Weights of a small GPT-style language model, trained from scratch on English Wikipedia: vocabulary 4096, LayerNorm before each block.
MLP neurons of a small language model. Each row is named by its layer, matrix (up: input weights) and neuron, and shows model dimensions 160-255. Each number is 128 + 32 x the weight over its row's rms, rounded and kept within 0 to 255. Numbers have three digits each.
After each neuron's rows, "fires in" lists the words (lower case) most often at its 100 highest values on Wikipedia text that the model never trained on. A number after a token or word is its count.

L4.up192:139130078146129117159181151120107133135146070099150104110054102132043131156121103131176101063106156153129127075117138162100131116099122151157177105085202107093030167093098133120189114095095155150135160146167136050085133082098112096090188172178154152048123123106123114101152114161087187080
fires in: "career" 29, "place" 24, "agent" 7, "student" 4

L2.up734:086213090142140138186096159096119116139140072150148203130169110058138083066109181137213146155152138157180140137119138144097136161147086130085105128084125100134120148086079050168127180194110114132115125156126141090091160113146113097178119146098106098135139098152151129102148213083148160065
fires in: "in" 67, "of" 7, "n" 5, "sqmi" 4

L4.up754:074140077142114073186126148115113087147090097129140160140168074134099113093108110084143128094127127100144094113143175185124159144080138184126152142093192185096075131094126117157133133107123169165065196152141123102137138121155159126141191152140133146095101154135135092143201129162084174111
fires in: "city" 30, "town" 26, "township" 14, "country" 8, "place" 5

L5.up815:142135111078093108077115132084113121135131148158118078162130132088082088098138117148143098032118135135183147121157112090121093127098161181131110133105115093100136154189195148105139160171135118093140095181166185159085133142141079159134095131170149112141085168151124164106104143093104120088
fires in: "became" 30, "become" 14, "to" 13, "joined" 11, "of" 10, "becoming" 7

L2.up733:124151155185138120215142118147077144095175089077142107134178107126082195124101142115140125119166127063121145103099092085145123188161108131130123086107091147125106102135177066098088175185118130140114203130126146116058141160176146120151141119162091110116155203116152144094142167115136167095
fires in: "is" 88, "are" 6, "was" 5

L5.up508:165117160168081083170168134142131116089150076079157124178153129093094137152091170140144101086083132182145088139104103181083095146160076116133085138132180142147116208120104059114112122145109140105084092134147184148148155088152085158136157124120151142125151198143183137144115192134118186129
fires in: "did" 15, "do" 11, "could" 11, "decided" 8, "help" 6, "would" 6

L2.up776:122149159034081117145127151087115117148148117145137091210166115117143162118141196096158098107123169122131039151194150144128140182098083163131138115085139161090114182127158143104106165094111120117101134097118100100089139146154171111057175101112091116079122178152097135089157168152075154118
fires in: "on" 74, "at" 12, "of" 11

L10.up547:124134107045124123187100174092091112111111136140155134167110129153119126087150114066169086123077093118153161081158112165133123126058088156161098144073133110118063114130132117138159076123179164106126121078095140153105162095157115117104170170113155131138073153144183083097167157120146171104
fires in: "of" 66, "the" 8

L5.up93:136098073139130127193166134097128128087134068149175099107142094072128142128117112120108154095166140158113156117121111168130134094113170142105133113083151179090135135092088159173145159148092141140098182174156135124113149086155174066128118101091128172135158134119141078121077142106100191098
fires in: "the" 24, "town" 16, "township" 12, "located" 9, "new" 8

L4.up204:115157114119122160144130152037141122173046082171112123161151116087128170063158176146146109137169198188158116139174149167179124141126120151109139171084128161134114117146126131136115148153124173170100120140071146164083125068165080079104187128130170155091148063163168110075187145135123134146
fires in: "on" 49, "in" 18, "from" 13, "mid" 4, "of" 4

L4.up295:085083128167091061152151118111125117174180143129150078161173105141152096135143137108160142124093121136139117046150078128134100198152095089117104120162127124158085129204138160153159109136164102089142134096148198180117093080108124087177124174145147155127213112150165080133131124144121136106
fires in: "of" 35, "for" 28, "to" 7, "in" 6, "any" 5, "their" 5

L4.up236:112131169079111088115087198126108100111121122089154080149166165152099103094087128168152130110123136155159138152174126141130112148101117177122145181111094114067089191153159083150129135136111074131092089132155144188140114195120140095169155159111116124098070165099114137186135131126115108130
fires in: "on" 76, "in" 5, "of" 4

L4.up253:164125166135161078105136108085118136148122105103147103144140103088103110139094122142129176018098135162177082113158167120146105130100183153185098115094117151100116187127179121120177155152086137125113148122110191122079109130118117109142096137145078103075108169094123144068161116135127143120
fires in: "became" 19, "become" 12, "becoming" 7, "starting" 7, "returning" 7, "as" 5

L2.up802:096139095147074114103147119093128130126094127132172102174162111059104096118117150114129141148085080085166114081134127106137158129114071119117119115118139136136088166181068151122148083149161104116157121130049142110096152108158120054163170092110115140122172086164105147131143148106133159152
fires in: "to" 36, "in" 24, "century" 10, "5" 6, "known" 5

L2.up617:123122148082100109074144125051089150161101108121130086160138146220139139075125149133142160124098140133121106143160100109129228188129077163169138197120088154063156215156123200135156088110184117088123074116118120120128118129107112153056150163096156141091149102108160109164104106145126124097
fires in: "of" 23, "made" 12, "on" 6, "musical" 4, "sent" 4, "experience" 4

L5.up61:110105148088106084140198094105120070100165122095150171085112068163083086163136092133163093112116168112110122169134127138131051112154092090117145175076137221117115113144180156105126152164153110156091149190149156131148170122186137151142140112100090146100151165181161122128095201135080085074
fires in: "he" 67, "a" 5, "away" 5

L8.up132:127105166194069122161148141106126122156138162122157093172126124132091053144081127120147104111092148166086070113136091161139131217098155131151082146139120156090097099145175111109091095149119118181160129141163170075115192113153136167091190188153129097125166139113136101119118129151128103120
fires in: "after" 19, "that" 18, "while" 11, "when" 4, "help" 4

L4.up455:100089120145116063178165160154091140144137088112116154170078069082148100162140135158134130073088132113151108165156158142091106129148125129082160158153170165082058140142090116189112136180093151148136127153139147064168132107136095168137192121140124098132122140154098130095101169125126126178
fires in: "did" 15, "would" 15, "may" 14, "to" 11, "should" 5, "mayor" 5

L5.up318:123154132171092113102156131151094102168129130159114159187146149099133154135135159094101129059060114154131132137125129089193123177162104138175112129137130120104133170102171076153106144148180120128105135175101122097122127111122144166155143135163139122131167231141077150095160152142124160145
fires in: "was" 30, "at" 8, "to" 7, "that" 5, "is" 5

L2.up397:146112172158120108146211128147110129132169104021111120172109107092106092157133116138142165124077182095113168101135167221143074164129134091130135091123128165161121155126056159152156101125106171154098117126055161137139128059122122089155124156197111110076137122117102140123121092118096145099
fires in: "not" 23, "did" 15, "could" 12, "would" 11, "t" 5, "do" 4

L2.up493:122133116141112091144164061085127158156154108150151102115154060081108105116085110130139081090147167148161083155135081108131122160111121164121115130081127118092051125161167084179188121167145118073110104145170124070093112101206156153119162143120137189107160118136173079101105113083114188122
fires in: "as" 32, "the" 11, "appointed" 10, "of" 7, "became" 6, "joined" 5

L2.up853:164129094077079110134198146096143063077208122133136164128154081121085080120115123159145083142171131132169134125113146096148083188154154138157083099106131115130128118091208181202143135144149086109163139158107087152127153128152175161112170128125104100166181126097189106132127183171148128113
fires in: "army" 14, "a" 14, "they" 10, "us" 8, "police" 5, "saudi" 4

L2.up1009:114174112174158133138125129146130150201158152150151140145137133176112146103110128176136103086146090099130078067086128145134081125122104157099133115176150128153130146107077133131163149153192159195114121124129070086133126077132124110170144094105160168146139057138160084064155115146125131070
fires in: "which" 46, "that" 10, "particularly" 5, "in" 5, "2" 4

L4.up72:100106146105106052121169141152077072149083111151142099175180149120090139138110141141087155156164142127145134147121130206110173091062069122113117094115151147169124130125111122124149123121127100158075174161140121136138120093236176180114188115135114150119162135100173110101141111123135130101
fires in: "first" 14, "office" 10, "town" 10, "addition" 9, "district" 7, "village" 7

L2.up933:178129150126151069136138135169158091182133101100107074163075098113166092124104118142158150117188164060155127141058176182105090111095136134116142113065200102103101161117069138130161175124069150154130112192105154148148175103146129086118155190170091174088181111119130066113164106156105162147
fires in: "career" 21, "place" 13, "position" 11, "played" 9, "operations" 7, "total" 6

L5.up742:062130097140147109106147152046125102155133072161137136148144103084085142078138183093166148144213092092175075142118149168140107138154118106081148175081107171160088198145090106161121142208144139154136164100099213060089160127142111138184121102073119178185165150143150134152110160113127167088
fires in: "of" 48, "hisham" 7, "in" 5

L5.up412:099119158123175117124132110096147154086123142091160154137164106156129137078147158080131105121143107164116127148112095130166130188096138140097163139060107137094071145089165108076098092173188131181108147148182147148135112124089183125044160228141118142114111157127143156092171132114125163176
fires in: "of" 47, "the" 16, "between" 13, "an" 8, "a" 5

L5.up957:168091128105132160146077109154099115114203077089112170130097097141144167130099117082170161134134141106143110123108141125126054101134158060102168110071107127135106084120163107057173093091124131178121186122165201148147169092136138181167157172191077130057138167147151105149163123134062204107
fires in: "not" 27, "career" 17, "number" 9, "was" 7, "nothing" 4, "top" 4

L2.up278:174110125145161137135120148106126152166080116134124093184158134121123109120091166124138131077181108126196089104158150104152151140106146184135112084129129128111120159183160131114169148112160111125124114114134086135114170131124116101120166132160091183054135164170119136090174181115097157117
fires in: "at" 52, "from" 8, "operate" 4, "operated" 4, "through" 4

L5.up950:170150065102126132120134092102101159114078093109108125110136113109120164074104138104126171078134110183151147124130056170120130153075077160088178146095103157162107217114148137143150112115174167089142113063061134120107160099117131146122136127138121156081147110156155075025120141117106205188
fires in: "high" 12, "on" 11, "its" 9, "early" 8, "in" 6, "history" 6

L6.up503:130093149145155113153178129118162123129153080075175169140124087102112117132125152127156131136106141126108114107107108157153118136170092111080093167118165152104079116201144163070129164126105123193114112116126155174107107033171088166172158124140129109161156177097077087152195220117100178154
fires in: "it" 49, "would" 18, "could" 5, "may" 5, "did" 5, "see" 4

L4.up692:151057186093112045135098145100129102120155151090181102144134150148135146108101167150150075077087161139147141146133142140146111179119112165177138164123127214107110155202095131098138070112156125055130087095114168153117126133113153130146124212118142150128106118146154121128160114164122174135
fires in: "of" 59, "on" 14, "for" 12, "about" 6, "in" 4

L2.up78:150169128135066125118119133119138164148117094061171112131159142197122147092099191069164084102149107088101109082140124125100146129171055124097118130152121169098138187122117132181152133194114140176112147134146165086144127093100075083130187140081120153107109081118152151095096163170137101061
fires in: "in" 24, "of" 12, "into" 10, "to" 10, "after" 9, "until" 7

L2.up642:070121125115114076179158142147113122102130123108125160120144099089115150153138126122109138113108086146089122082143138137098135126153106135120077101177153160167119157113105122120042160155109146143048138087129175091156186082216069149131182129152158083126162146183096135129146161137133163140
fires in: "would" 22, "may" 18, "to" 13, "did" 10, "will" 7, "mayor" 5

L4.up596:127175138136090137144220133148087144165177150163110097135107151185090116117102111145150114110112114141094061102152142131118111159137109166150108149154120149172089105121152184090096082094145143145092137141068097123124166100179174107138187135152121153140224152150108094114131118124137124090
fires in: "which" 70, "who" 12, "that" 5

L5.up58:103097114142103137165093105030126159083155115122111160109080133158158138084130237118150142136123159123151124132150142154113138138131132188108133126046129140161071112158172119135112108179106074152107106158090117065102121148100165150154224155063107190129136166175132140138140153110160175123
fires in: "and" 50, "the" 35, "of" 11

L2.up454:177183144179159146044126167119101169174105089166164111132160113127074047085092133121161131095082112123175149122113160121134138130138093141109141174129133122091099143124111167182127155089110155088132124134060117185114151109107087081153164120113096114130143118109200152076145163122137125061
fires in: "in" 53, "operated" 6, "operations" 4

L5.up962:137130072067062126096127129103140100131105129133187085136141086131135092136094181142161113118137145157177133141141085116135103120103131149154149178137097104115097172117178117139135078151128118183110142164137149172141161106131110169158162185173101104150118111156092092126186169111125181092
fires in: "to" 36, "by" 12, "staff" 6

L5.up447:012095124126123076140181136126111099136178088059117183188078078116098094072146145107152093107138158134157145102137123105084125075163075154145157149079146171081127121097147099120159105164158120072115088075127143119183120128164162163187155098154165148149164125145201104092190153128115152090
fires in: "a" 56, "and" 15, "the" 4

L4.up965:153179112126076084123113117134157135091083119089187133210163097139082100112130128145112102132188110133161088096125140134152115183143135145126122145119137085093110085131158134108157126187111157179157140146107154137118085109178125096131195141088111154160156138201141100113234162111108136129
fires in: "to" 49, "from" 20, "as" 17, "of" 6

L4.up193:130133131135125128197104136127108129132140140082097153171106152129127162116114127133153122101130168177085120104143144144084091148086164136126135111182166164150160114125125122120111103142105094126151130079150166170098115146147111146119096181209131122060096187168158140109168044140127131152
fires in: "not" 62, "t" 13, "notable" 4, "nothing" 4

L8.up838:125168132122141101172153151068086172137109116140124177141172129149164126150130148145155092086099144110200121051142114166138077114117132140139122140053131117122084161142168108142129107133162111179150116110114164095103149095130128173114203148125187198176114103156147112062131141087131180145
fires in: "of" 34, "and" 23, "s" 4

L10.up130:136174138142107136124139115114121126104196124127119106168149105138104091093160159135164134119118133179136131087177044122134083146090135151115127096098103117097084097124129115167084107150103161203138071128180169155146078100109089114110214182110198183105121078085141148100118139096122142137
fires in: "and" 32, "to" 11, "in" 10, "his" 9, "for" 9

L2.up53:135132094147108088123159136112124152114091119140184127249131115132077134100129157140173150063153203153202127162150171120120155123090155159122118108128138133127118118167181138105108083141186123117143132083085138122107087107131065136137152135121139142090132101158135136134158093168092122121
fires in: "by" 34, "with" 19, "featuring" 5, "through" 5, "under" 4

L4.up753:096152172145136122125114122081186162077142147104137189151175141143126177051119135126133137114126146240139111116166119116127118134092161123148120145103181122064112208114125100129082064124089143099098091161091163154085122115148104121082118112127104139138107137100149118123155130114103118152
fires in: "between" 39, "both" 16, "of" 13, "medical" 7

L4.up768:141114096070055094106095109081141076154068128153195168121139092132113087131117155105107104155131140177154106164141146099169120137069144076128070093174115081129122116178120138191072099182156147183099164085131145157169109146096094123035149097130137186112107079121158146150147180139077111098
fires in: "end" 20, "to" 8, "industry" 8, "by" 7, "jimmy" 5, "with" 4